{"n_layer": 15, "d_model": 224, "n_head": 4, "n_kv_head": 4, "head_dim": 64, "d_mlp": 896, "vocab_size": 4411, "activation": "quick_gelu", "norm": "layernorm", "norm_place": "pre", "norm_eps": 1e-05, "positions": "learned", "qk_norm": false, "attn_scale": 0.125, "bias": "all", "tie_embeddings": true, "parallel_block": false, "init": "normal", "init_std_qkv": 0.0204, "init_std_o": 0.00372, "init_std_up": 0.0204, "init_std_down": 0.00372, "optimizer": "adamw", "lr": 0.00241, "beta1": 0.9, "beta2": 0.95, "weight_decay": 0.11, "lr_head": 0.0117, "grad_clip": 0.5, "warmup_steps": 315, "schedule": "wsd", "decay_fraction": 0.264, "decay_shape": "linear", "final_lr_fraction": 0.0, "batch_tokens": 131072, "seq_len": 512, "doc_mask": true, "train_tokens": 563500000, "steps": 4300, "dataset": "wikipedia_en"}
MLP neurons of a small language model. Each row is named by its layer, matrix (up: input weights) and neuron, and shows model dimensions 144-207. Each number is 50 + 12 x the weight over its row's rms, rounded and kept within 0 to 99.
After each neuron's rows, "fires after" lists the tokens most often just before its 100 highest values on Wikipedia text that the model never trained on.

L6.up577:70 61 43 68 28 55 31 48 63 54 31 67 38 56 60 19 46 41 48 57 49 62 56 53 55 36 44 33 51 59 42 43 39 78 55 62 44 45 47 59 52 50 44 35 40 57 68 48 52 81 42 30 64 34 61 57 42 58 30 52 53 57 56 51
fires after: "| ", "\n\n", ". ", "zone"

L4.up176:55 54 41 43 34 60 60 39 57 56 43 68 34 71 61 65 48 46 55 57 45 38 46 77 35 56 35 44 17 46 46 70 50 76 46 38 47 46 68 43 60 34 60 26 51 60 46 61 15 35 43 48 52 56 36 51 66 45 42 48 40 51 41 39
fires after: "| ", "- ", ", "

L6.up178:72 36 59 50 38 58 60 51 56 65 37 75 44 43 39 52 55 47 22 58 59 63 38 44 33 47 40 32 53 41 66 54 44 78 47 42 51 54 43 63 57 57 47 42 46 74 50 41 49 52 56 38 42 31 39 28 61 60 23 41 59 59 33 43
fires after: "\n\n", "- ", "\n", "• "

L4.up118:35 45 48 39 48 61 33 48 39 79 58 51 48 56 42 69 46 33 68 40 45 61 58 42 54 42 37 35 75 54 59 40 36 49 70 48 47 47 49 46 49 57 79 35 20 42 54 37 46 34 58 41 60 47 61 47 51 39 33 75 50 32 72 48
fires after: "the ", "The "

L4.up233:45 49 49 53 43 48 29 51 49 31 62 55 26 44 50 37 35 35 47 36 41 47 73 54 58 46 39 45 43 47 57 58 67 66 35 46 38 57 43 61 62 60 71 53 22 67 70 55 41 59 63 34 39 43 51 56 41 59 36 44 72 52 55 53
fires after: "the ", "The ", "- ", "\n\n", ". ", "unning "

L8.up666:61 37 43 60 48 35 48 71 30 27 67 59 65 78 49 57 50 40 53 42 54 40 56 39 62 35 33 46 63 58 50 47 61 54 16 54 31 43 50 34 46 42 53 66 45 54 53 40 45 61 47 49 49 37 50 45 60 65 67 43 55 43 36 53
fires after: "Sal", "Mad", "Bl", "Rod", "ad", "it"

L4.up290:58 58 41 36 56 53 56 61 50 41 42 59 50 56 49 54 32 40 45 64 55 55 34 71 47 52 35 48 63 35 48 36 36 60 48 60 41 58 59 54 62 59 56 34 29 52 67 48 59 19 52 15 62 55 49 56 67 37 48 54 56 40 60 39
fires after: "\n"

L4.up116:66 49 54 56 45 63 59 46 49 68 44 54 40 59 42 67 44 55 52 47 53 24 59 63 53 54 49 56 33 46 63 71 62 48 24 52 44 65 68 72 59 30 71 45 24 58 50 69 68 50 48 48 39 50 41 60 42 56 33 49 57 51 39 48
fires after: "| ", "- ", "\n\n", "P"

L10.up265:62 34 41 36 61 67 73 29 43 46 68 51 51 61 44 49 41 50 51 38 71 21 36 45 38 33 44 58 47 47 33 51 51 43 41 40 51 31 30 44 76 52 44 51 48 58 41 53 72 41 66 56 47 42 37 55 41 69 48 53 71 42 73 35
fires after: "Bar", "T", "Kar", "Bib", "t", "ah"

L9.up522:51 38 41 40 63 38 42 62 48 38 49 60 43 45 37 58 40 58 60 48 37 49 61 51 31 50 32 49 50 67 75 52 44 53 17 55 49 70 55 39 40 34 59 48 31 63 54 39 54 68 70 38 53 47 62 41 54 59 62 57 59 38 54 65
fires after: "at", "Mad", "D", "ad", "At"

L4.up591:75 31 39 29 49 61 39 61 65 70 34 66 47 74 47 47 58 44 46 62 53 52 73 46 54 36 55 41 66 59 48 55 77 61 19 44 35 43 62 39 63 31 45 55 47 58 71 58 75 43 45 57 41 51 31 66 37 50 66 64 55 50 49 72
fires after: "- ", "\n", "–", "| "

L10.up165:50 33 55 34 53 54 50 42 52 55 43 51 44 34 17 63 38 35 50 54 57 31 62 46 56 48 17 45 50 44 54 49 40 47 46 35 53 57 29 46 45 58 58 52 59 78 49 31 77 34 64 36 50 55 52 65 74 49 48 68 66 40 53 57
fires after: "os", "ropol", "al", "as", "el", "ps"

L8.up0:49 56 47 54 38 42 31 52 30 50 48 58 55 63 22 46 60 33 52 60 47 53 69 57 34 42 54 56 42 66 46 52 62 65 51 48 49 37 42 46 48 43 74 55 49 34 65 38 55 43 83 56 86 41 55 59 42 43 49 79 36 48 51 50
fires after: "Al", "al", "s", "th", "anal"

L11.up539:47 80 51 34 21 63 52 74 57 37 49 57 55 68 54 52 48 59 61 35 65 46 41 44 41 30 44 55 58 44 47 49 56 54 16 61 47 49 24 60 84 43 52 52 56 48 42 43 36 35 63 50 57 50 27 57 43 49 27 51 59 35 55 35
fires after: "/ ", "H", "on ", "Z", "was ", "h"

L9.up704:53 60 70 58 37 30 38 35 34 44 36 48 52 41 33 51 49 41 53 52 62 31 41 43 46 43 40 62 44 56 63 57 41 50 64 54 46 33 36 42 45 50 47 62 49 52 47 50 63 48 82 34 63 50 46 49 75 61 44 71 69 39 46 40
fires after: "am", "Al", "as", "al", "em", "um"

L6.up474:56 45 52 48 43 55 47 55 50 34 53 67 16 60 54 52 56 46 47 43 40 57 48 48 35 52 42 54 29 57 66 56 46 47 08 53 31 56 33 48 40 65 68 59 73 69 50 57 37 46 60 39 42 44 43 40 52 75 29 55 67 58 71 37
fires after: "\n", "- ", "^{", ":"

L11.up168:54 65 49 37 51 67 59 55 36 59 43 55 44 35 48 35 67 56 55 27 66 53 73 51 61 40 53 70 47 72 58 71 52 52 41 36 21 43 15 47 46 70 70 54 26 49 46 47 56 33 62 47 56 44 70 60 44 41 29 62 83 47 51 42
fires after: "'", "y", "Y", "I", "O"

L4.up182:64 53 19 38 50 44 72 68 54 44 26 59 27 60 74 47 42 55 37 57 49 62 55 52 65 43 49 38 42 43 64 25 44 69 51 54 42 53 46 60 54 48 62 48 49 79 48 47 46 39 66 31 50 34 31 48 41 52 30 54 57 52 41 65
fires after: ". ", "\n", "\n\n"

L9.up507:48 72 47 58 47 68 55 37 57 46 38 55 37 60 34 52 76 66 54 55 45 42 48 53 40 33 46 57 36 58 51 74 49 41 36 55 56 28 50 57 45 40 65 36 45 63 66 54 37 59 41 57 60 55 44 46 32 49 19 43 63 55 71 54
fires after: "g", ":", ".", "–", "0"

L10.up253:55 43 39 58 38 48 54 62 65 34 46 56 40 60 44 43 49 68 59 40 61 61 49 58 50 53 48 60 51 44 50 51 58 51 62 44 47 35 57 62 54 45 48 51 54 67 65 40 48 65 51 47 49 58 46 49 60 47 45 72 59 42 40 57
fires after: "| ", " ", "Candidate "

L4.up377:46 53 42 49 52 49 36 33 55 26 50 57 34 63 64 56 26 43 63 39 62 42 51 40 69 42 44 58 74 54 40 51 36 66 54 36 45 50 46 30 51 57 65 56 37 57 55 50 59 63 51 30 41 60 57 46 37 56 35 46 52 39 73 63
fires after: "the ", "The ", "C", "A"

L2.up685:52 55 51 59 48 40 45 36 41 52 57 66 59 58 40 46 37 49 55 53 67 54 37 52 49 46 37 34 68 57 42 55 67 55 38 39 34 35 41 42 54 63 42 47 44 58 65 37 62 38 63 35 58 41 54 53 45 70 58 42 29 46 48 55
fires after: "- ", ", ", "(", "in ", "| ", "–"

L8.up695:44 58 45 52 08 57 58 50 60 40 42 46 31 89 44 59 67 67 55 40 44 19 62 61 43 33 51 71 38 33 36 55 46 59 43 37 35 53 48 42 49 43 58 37 75 63 47 61 35 35 45 58 46 60 63 55 48 46 20 74 47 41 62 65
fires after: "H", "Sh", "sh", "we", "w", "h"

L12.up460:36 55 41 32 25 31 48 63 36 58 41 64 62 38 46 51 79 67 43 40 49 69 58 41 44 30 49 67 49 55 46 64 47 60 44 78 57 67 54 26 54 37 45 58 60 48 61 60 61 34 33 47 30 33 47 83 30 42 49 69 44 45 22 38
fires after: "\n", "4 ", "3 ", "–", "4"

L2.up575:54 64 65 39 54 60 41 55 37 61 32 59 29 64 41 51 47 62 48 50 48 44 66 58 52 35 30 53 16 33 62 58 58 33 60 39 53 44 63 41 58 37 61 47 49 52 35 52 50 48 55 41 65 23 34 57 55 70 59 74 59 41 52 63
fires after: "| ", "- ", "(", "R", "F", "U"

L2.up675:54 67 46 51 26 54 36 40 50 60 35 47 49 40 64 45 43 54 39 56 79 52 68 69 47 48 60 37 52 41 32 40 79 67 41 46 36 35 50 48 67 49 79 69 46 78 84 51 57 63 52 47 48 52 57 59 52 63 64 68 46 61 34 50
fires after: "| ", "(", "UTC"

L4.up107:76 65 46 37 45 60 36 53 63 46 44 50 55 66 55 31 54 62 63 55 44 50 76 34 50 43 48 45 49 60 30 63 70 82 49 55 44 32 61 45 49 40 79 38 30 56 44 67 54 36 35 51 55 48 42 47 24 48 38 61 51 64 47 53
fires after: "the ", "The ", "| ", "orn"

L4.up97:51 45 66 29 56 55 73 30 50 52 41 56 48 49 52 57 53 40 48 47 51 36 58 75 42 36 36 45 33 53 40 75 47 65 49 31 38 35 62 55 80 51 74 59 50 59 50 54 53 44 49 59 49 35 56 51 38 54 59 44 67 63 39 27
fires after: "| ", "(", "- ", "2 "

L11.up61:44 73 61 41 30 60 46 54 54 47 52 49 46 56 39 53 63 51 40 60 40 66 39 68 47 43 42 80 46 50 29 43 46 44 37 57 55 54 54 42 77 57 61 48 42 66 55 49 32 44 51 61 58 44 47 51 39 69 41 60 59 46 54 64
fires after: "t", "H", "g", "s", "h", "."

L6.up720:31 56 38 49 50 51 49 67 44 26 54 45 51 45 64 58 25 41 67 47 40 21 49 36 60 41 53 61 59 34 46 48 38 47 53 48 49 45 30 52 46 68 72 49 47 46 45 28 51 50 84 38 54 39 51 49 35 76 62 59 54 51 68 69
fires after: "the ", "The "

L8.up395:43 35 45 57 52 33 33 38 52 59 37 53 60 48 34 69 26 38 64 69 69 57 62 44 61 30 19 40 57 61 70 66 57 65 65 67 46 46 52 64 40 54 31 38 29 59 53 54 70 30 55 44 64 41 49 47 65 43 49 52 45 52 62 57
fires after: "Al", "un", "al", "em", "in", "con"

L4.up564:53 47 72 47 42 39 46 70 42 26 49 61 36 46 58 53 48 65 70 45 67 46 60 68 47 53 47 62 38 38 57 60 56 51 53 25 44 29 35 41 27 39 62 49 65 53 70 65 63 51 41 14 55 35 41 56 49 49 45 54 72 45 41 32
fires after: ", ", "(", "; ", "B", "| ", "A"

L10.up646:45 57 48 48 60 43 44 50 18 55 33 59 38 55 23 62 42 63 53 58 38 62 60 38 36 44 36 72 50 67 48 42 49 60 41 48 41 40 45 42 37 20 60 53 31 54 69 39 43 44 70 41 57 28 37 62 64 69 38 45 55 62 39 59
fires after: "ap", "ac", "Mad", "ad", "Los ", "su"

L4.up62:76 52 51 45 51 62 62 51 55 67 48 52 59 49 48 46 57 59 55 29 69 30 53 29 32 37 42 32 44 70 52 64 35 48 57 18 40 57 59 59 65 45 67 34 57 41 66 37 57 47 44 54 46 50 52 61 50 50 54 34 69 43 54 48
fires after: "| ", "Elec", "- ", "C", "P"

L12.up416:42 65 27 66 47 40 68 59 32 63 53 50 44 32 43 61 67 58 40 54 36 66 49 50 51 46 55 50 28 39 31 56 30 56 54 63 35 46 38 38 53 44 57 42 70 45 58 58 58 61 59 52 47 50 55 66 51 31 35 42 22 38 40 55
fires after: "–", ", ", "\n", "te", "(", "- "

L10.up637:78 44 59 34 46 60 57 32 48 41 57 53 36 50 46 52 32 54 49 50 35 23 48 42 49 47 48 53 55 76 36 70 40 43 27 40 58 24 60 25 43 64 58 64 59 37 53 49 47 51 62 44 63 56 45 66 44 58 62 71 51 57 82 36
fires after: "T", "t", "My", "or"

L2.up242:66 40 67 50 49 43 54 65 46 42 41 63 62 31 60 68 60 70 87 42 41 47 56 33 36 34 43 50 24 64 39 55 58 54 56 31 37 46 67 45 62 46 51 26 54 58 32 59 45 47 55 48 66 28 45 55 53 42 48 53 65 61 39 47
fires after: "| ", "P", "; ", "s "

L2.up671:48 38 50 51 64 78 45 46 49 55 56 51 23 58 41 50 54 42 39 49 75 63 66 46 32 48 30 66 41 63 44 51 68 41 19 52 47 48 44 40 54 33 56 38 52 66 67 45 60 44 75 49 44 37 60 72 61 51 47 73 48 23 67 58
fires after: "\n", "Az", "- ", "d", "re", "a "